Part of a small language model's weights.
Training: 543M tokens, 11279 steps.
MLP neurons of a small language model. Each row is named by its layer, matrix (up: input weights) and neuron, and shows model dimensions 96-287. Each number is 128 + 24 x the weight over its row's rms, rounded and kept within 0 to 255. Numbers have three digits each.
After each neuron's rows, "fires on" lists the tokens most often at its 100 highest values on Wikipedia text that the model never trained on.

L4.up1840:142150160114175150093111147132162176141183143177135125118138156108115136145170125114119122111127117124144140106110137138136119134075179132141121159153111115139114122105132147118128135122125116117113080138146177107137132142123149131089178143126115076125123098100143150097103153133134121099108125140139141065102133108128149137127084108075147125151133130177116133116149128128142127123136136120113097104119093160131127140144136147150152083130110153135100084158151143174147128106100075145109057153106097114135112088138099125154107135123120155091115160125098134124168146075118121101
fires on: "el", "i", "ially", "ely", "erm", "ail"

L5.up1377:138129106129122122154152147190131161134143155109084126164117116087113067122077165117140135136134161146146139104144105144112143166147193130168102145121105132138089102127132143119154125151121126106128102178132151110070126114134129121097082154130132112130116144115102121135113116102141085112144168152138091123128091159102188161107133145133156158115102116140105132119166144127106173152124124131117099126113057151137125138107123116130139141131110088086141129133156164141156128129114128137104113166154115130147168112146138167166131133110134132128090131082115169101122211114134126136
fires on: " |", " at", " the", " in", "\n"

L4.up62:128126141095141166121188120161095143145131153073150137071121134103130138126148168115115112133126109143138142148116113114090158124079118102094126175073126087072131138149143150159164141134140118117120157124139164136137085124121169131122134122170128137139169130141060112113140117114194158113131124125116115102142135145153112121062128120124122130142139153130131118081137102116148151071154154115129124123140109160113116117153122149121107115134118096086103109157121155152117135162148120124109116129113127128146135123137157161112176155103171133181119137116174172172125139139115126166
fires on: " /", " –", "board", "ron", "her"

L5.up1666:094121128118101143141157129114129097158154140111172100093161126094125156128136160096169101098147143106159144089129110111122113183121134132134139121136105164086078136135151149117181138150129118154128158107119125076140152170098172115124105131144099124128099101144158136133175163110174154167138123155135156128162082109133123116128140167156111067145129117110127129085108087133132120117091152125126101167138116114110129156157127157152148146109117069081109123117154138136138149114083128156101117138165112111160104116118102137134112165150142138110113118107097104115111145141123132137
fires on: "ch", "ion", "en's", " /", "ool", "an"

L13.up601:154118142107122120114130120167118142134125152130111098114106113133129088169119091156136121101130135138105111114093171141147156181135122133140173144093140111130101146164126153152144159112099106095125164150101114149137118126119140085138160145148140130169174125124145125095143095148125125153151129178119069122100128138184136117126129175131128121117103140079139173086157111103156160156090098115153151101066131142115103186140078140146109078129126107132128080138142127136134161144109094125122150138134141133165178137128120148119153117105137168143104109142100113144132109131089135124
fires on: ",", " is", "e,", "s,", " was", "es,"

L13.up421:146136143131095155149105103076146108122113179122125149151113130114119158111101138143109137141118109112147174128145161137116112135142138102147154093135142151131102128131097106113132143091142138083102130191121130135131108122135121126122147118172103130109108115111171146136112157172134151131134160124135102146107104135118143162155116139106134090109102142138132124137163135152083123161131107151131147149093126084144107121099137133178161141119059114117113126141157129102119176112105113195127165139097127130154133114150096131140130136115132155100134140110107061100121151128086102107
fires on: "z", "h", "x", "az", "ult"

L4.up1525:143148144130108147120138111179115105142129130099165114134135139088136130123117140163167102114102116136126124125114109129119147131089128132094135152114102117119150136143198134139136119131079156118099171154104142134134144159152165109156112127155098109156092120113137157150158105144106097127123110100133133123145136107140138139130133143106131117170132143112131154062123117134143123129062156152096125161161115111091085102151150125156117137103112124147098106130113130114135138086087112151126079087066176109131125105168129150146144168149163112125092143131110163158105124142121103152
fires on: "ic", "ow", "on", " –"

L5.up502:104096125131110127096156097157102116117122133119109122110160123127158135134112114124132103171120112071120130136117105179115129154125133118105186174094121099145137151145125106170104135140124114082145165126126178134156179096099142126110101118112101113125132100155140112135147127112152139107154120111121141134142106146181117133110102085134139113143141120142141128108100077163139153077182134133144133121144140164118114138164103112144179078120120144097133146127159108120136149115130096163106125145125119139133121125145107142181121127130128141134175105119107110138106075118089113116
fires on: "ight", "iety", "'", "oman", "ae", "orld"

L4.up534:152093158098116125140127124137136135141139106139184089157119134130125169160147071172153124086107120102155108154130144126128113114157143125112167170127096113144160136152175133150106142121115151122100163134104127116102154104159179081135149139153144130128119102165171146121116161168148147160133133116117066091129160109128165105104136110068113139134132122126152156101185119091118125137138159097107094147152120162102085114121095079149123083131116159115159135132121125111147142161125131151081069118084172133154165088100124160115146167128128142133135110125119148153149129118123100135
fires on: ":", " –", "ment", " from", "ic"

L13.up533:113128104111143139162143123160099152127121136161125146119110114084152131126111145113139115165153093094141115124139149133096124118158179140132151150089112128102069143132158124183161145099159151143103132103117116134166122121150157113107113148109119073129109073075171075117169121130148093093150176107136076124147102132147186145141128136078125135125096094106118156153132095072099144134125126130151137118111123136119105123135136150145117135136117108110151115139109164116134157134097072134153130128181137132155137119148101112110139130147119158119103141158125121137103135101161114117
fires on: " to", " d", " is", " of", "s", " was"

L5.up1301:134109108157136152138135155134118116109136158123137070151131141082117094117081111142098168120108104168109047122110136153075141159155190135111127156119159116144169107116149096079141112123121132121120113185135115103090101131111155137134128162147125116131105125131073130139131109137159182134139151147145116121148131146153128089092116127123103138097095153144082131099169116129088149157117149130068099135103057136128125180117117105120121127136112098119162121117180118161116157168120143147078116154112138099145169127099141145151103159119105124129145131099124174151152167144149083146
fires on: " |", " games", " at", " rank"

L4.up91:140165166127170163099116086136167152135152106127120098130130145127128140139149136143149123114135133129149139113121122165136125108123181148122162109164140148119129126140146150120123140131123109133117106103118124150145116152155169109118151121149153095128119121100153142121140168153128140142128141143119108106106142081121145161126103116097142140137110123183132136092148163142113120132105131131130091121142092135149122138152115140145105138107136070110116140134156156155174137087136086174138116108137127170138101088143120136146100108150171125091104156143092122115137152123094112156
fires on: " to", "ant", "i", "ish", " of", "ail"

L4.up48:133125157107099150124175140139148103142128104142124195120111150099104143097125124138080084179109126131197122144079125151084070196114110138148145105143120124074104139080146147137196121078123119102097120123116152125121137088163114130157120121144145123174162111145144141115131112138125120085157146106116076105086099087116148135080136126126164126123124123126137136141118118098131182121115150118119115116126134168173103108132125148113136081115145136124129129139119143084194096146151124159141089134129156112127126110110148142136187163128098135120153105114149107153152124151134149143
fires on: "en", " ten", " engine", "ent", " techn", "ing"

L4.up501:136158176149166137130110129131140130086128124130100165097118172131135073147133082101165094139125124129101107133107152144111120129158119118101083122137103158136136132150110137120149170095115127116125107105093143141150115175136143123160157129157159161142105146115153125117100138185124172146153139165108121114141111160157102107090119173117127119102104114112125153145162133105094152137092129119151079092161118139130143159173111126144152116111123117121126151135101122118122143103106100109097169144148096103178127111110141149136153171086096151139139092124107120139107105146078090148
fires on: "e,", ",", "s,", "er,", "o,", "an,"

L13.up1530:165133125150175153118073104134114108123132159126154116099110172128121128168127149172173111106166094133166110124131135099097145155162122099118121145116112120106123131107120118118125116165152119122117162129099113127113110099147161108126153128115148124117106151140134156138132128130140144161114124139156153125141143091137122092125102138094078186099119157129130114139111122099157127109096102117135148113134131081181121165093114136145159140147115135137130113137077083103104113105089109161111163121121128099209158126143110149101142199089189121106126099143124122115161119132122147160
fires on: "-", ",", " –", " and", "al", "p"

L13.up1625:139102097130123176121120137148128103099141156130115134112104091137076127134095109147143122152129180130150095111112159156106154149120129145127142125117107089132144168137157149164157130123109128107124094125125151094148109127134124091115133091106106159176157149131177117132105132141079111092125132120126128109145180163156126112134095125091099110140089092161108152091108135104109163130146131165172139111151092142147131138096098115122143125128070104086133128171093134116082153104112141119128163146112125140111125114169131143137128147105051139138163136118159149133149085179127109136
fires on: "ation", "er", " in", "y", "ain"

L13.up190:123136120175165116062148126128120123109154153117133118068140151138151112177163142113115113132182104130182130110111152127147105117122145116148132128121124140105175112113097124103106141151096121077103131121087143084125146112109172120114148175118137132099158129096163136156152187137139152122147092127142091098109156116120117134107088097116114138099076144117108112178126129154154139130100054111126169130113083117146133124122140154154137105118129146189142130145157120130110164135149119146173132135136079076149125130145139150116125101097131125105135140131181110139109130156102137153
fires on: "-", " and", ",", " them"

L5.up854:142104180074175128126128139106129136132141118146136125066147125131138131176146106109127148132135148105087083140085174167137141098118136142117096138099121127102137130113156125127174133092094117091118110130133155155152155161109139096101121151171134143153120139122124124103105109155144161121167134146141055084089089118130126133085134168111168082121143135119160155141132123136105119082088122111125155132069120147097119120143128127146134099148123115104117116158130109155119111079145092138139154127104146102185122127125122173128135124080140145154164143119108138092090102096143136112
fires on: " (born", "a,", "',", ",", "s,", "ed:"

L4.up996:149143132134108089126111085129132157149162135123159113127138106134135177137097124215109138148123125099121081107114156132123117102120107107122142147116125154151123122103151120152087168118129120138080109152117172133101135092112115114123108178139139101158135115121111152113136131165117139092124102134130083119108133154103155145137112087073109124130105157120137109108144174157056111100083112141132119072103143143132124133094127125137165145104121074128132138121154131112157123105144100119117097122148155131182112103169112164114133096122102134080131151122166157088103124103144138123
fires on: " also", "press", "ess", "xt", "cess", " success"

L4.up796:136142097132079132144121127124135108114121106112129090121133115111110119096063164150084116148165139132093151105133122124108142152127147113129154157133152155093136153161141131129149110079167148113110097153135131119131132126096141096165162115130134095166145079113114101144152161151114160119102113147145115124106117174149163107166087108138129126123114137105105156116109143118148108131144093125120134119104118155172125135090148071142163115086150114127105129131107134064122151127132129098123095159106107109149130134151110148140118126145111162124147132174146153172140198142112136141
fires on: "ed", " held", " and", "ing", "ated", "s"

L5.up1039:096185164129084143119134113177106134108162165120154130116116178146090097115112153107123124122106158123119119102120125142107140122085116114085153105084099122131118131105123088103160131178088092140110135119111169102148106108141107144145073094126087081195144083131156165130144134139104117113108128155134115132141134141145103095087089114138105124098145128136134148127131113170165149108115164146147099117130139127143140132125147172138172130135139094118153085125086107119100160087146126169107178125123153141129106078144210143128119168142151126089122139146123118105143132148113114153
fires on: "en", "er", "in", "or", "ale", "2"

L4.up1355:105134130128106146114102130135155156127140133132154107115147140095127150117145110163134121130141151122145095136096131134135137117104122120095120117100147095091144129144169137103140151161115091102139151141148128100133134152122145101111161134148110081139123096145121150133177133173151154141176109127174124064140124169139138108103130111125142153117144109146136126117178132093138127119118161135116116096166097126109087149144138145146147150133110114141180091109128105109132149087100116149095100142073149121161122134152133132223136148119123145112133151107105130146107138096117092128
fires on: " –", "y", "ter", "ion", "ge", "ic"

L4.up738:122117108139154155137136109137146121107157081136107124131118150145119108139101111163128119111109125094169134169116098157121175135120116117149142131087127137100122148122150091145140114161109141117112111130111128102126110062146127148100134122154123147135133118152146147177117126125129128108108123141112074141166129150133179097099129120067165114120108105118139129137155148124078115135128182125141117114073100136143123162133124140144109162132123122126113142145148182127159165076116100129156171131132148141173109088139158140149125138083166125092143137143115121089112153081119126130
fires on: "ice", "a", " family", "ents", "al", "avy"

L4.up1391:105123119139108127130130128165139117139123146128092172153116135134132100134109152128150098103116136076129133115091127116105116157117129125130147110119110134122142169128111132107155113145140107116068164120114148087149106125177119085172147081127094147188134141134142110132133114120138108165113123141137072121118122112179127088076085069126130126152105077137104132125107124108144153105136125114169152125132119155187098108174123134127131153133119124078094134133093173106146123138147114159133173096129156118117126076159177140152161147148109130109145143129149149126124107100103137156
fires on: "or", "ification", "ation", "ing", "ent", "er"

L13.up1342:177143128117144163125115145174140123125153116094121117150091140092133091142095147141130119169140115153118155105094155179117129120113132139139139091148110127087123133091166133119141114122147127097117118091125117075160161139147125123127142171138128115155114084089137121125118149151133091116103151126149147087106116126143158083099083109112114169169110134126106138131119140091148153164071112118117131110144091161135123115105119118175137080124153121168115082139145119112122160132129118129101113097075107107139124122156151128120127146118150130113127143133124173141126130143121171145
fires on: " l", "s", "ed", " occ", "ing", " appeared"

L4.up942:117103149109149155131101141118116159142155145110198101125118164130147133139153120096137102176133099144110099126101104148087133136129110116114147147121124097097172131133162150168114146115094123130090112101133155168140165135096185107137137123147117143171162145127149137108102106099127143118094099141138118084103118139191114133068113136106099089128128158111137130079143100088164138123121125123115140150128142136096068156120114103153126109111109149110135138122130127157106122126100121121119133139105126116133140109150146152125164147140122146151136117125141131106116124149118110132
fires on: " /", ",", " -", " –", "er", "e,"

L13.up198:110101133136155106130159165126106133115153137152124105105095104158122060119101140155154136151164131117108137107191160077086104130137147138106137155102106124104104109103123124127135184119196101134106168118141143155092103138134117113083104186090117145123117109137140114085161164153139138136128153144140139132118110140152138150149141120108119102124102120111155159122138140136079122184093129146145111110130126106122129123100149169132106103142130124113111110178160151126161121116138082120143089127136137150139132117159105154132126131147109134157132142127115113130122171163148106164
fires on: " D", " d", " an", " to", " be"

L4.up1395:141144116108126124114154153111150157112149133124148132142129153095085138132129090153129129132108132140106140101121139150132072117150154102169132203130146109139122131106123081138113113130136116126093129111112184116115110149107110136126120196119157093117121145134102131122127128180150091124170118133158114060143137130141178154133139077118137165143116143143141118160149155106117162083127067132140105068116126141147124159118138107130119064125116121117174105162160134147147123133126103116112097126148155171138158135109146158107215119137104140094084100102146141116128097131153094159
fires on: "ess", " success", "cess", "oss", "iss", "ss"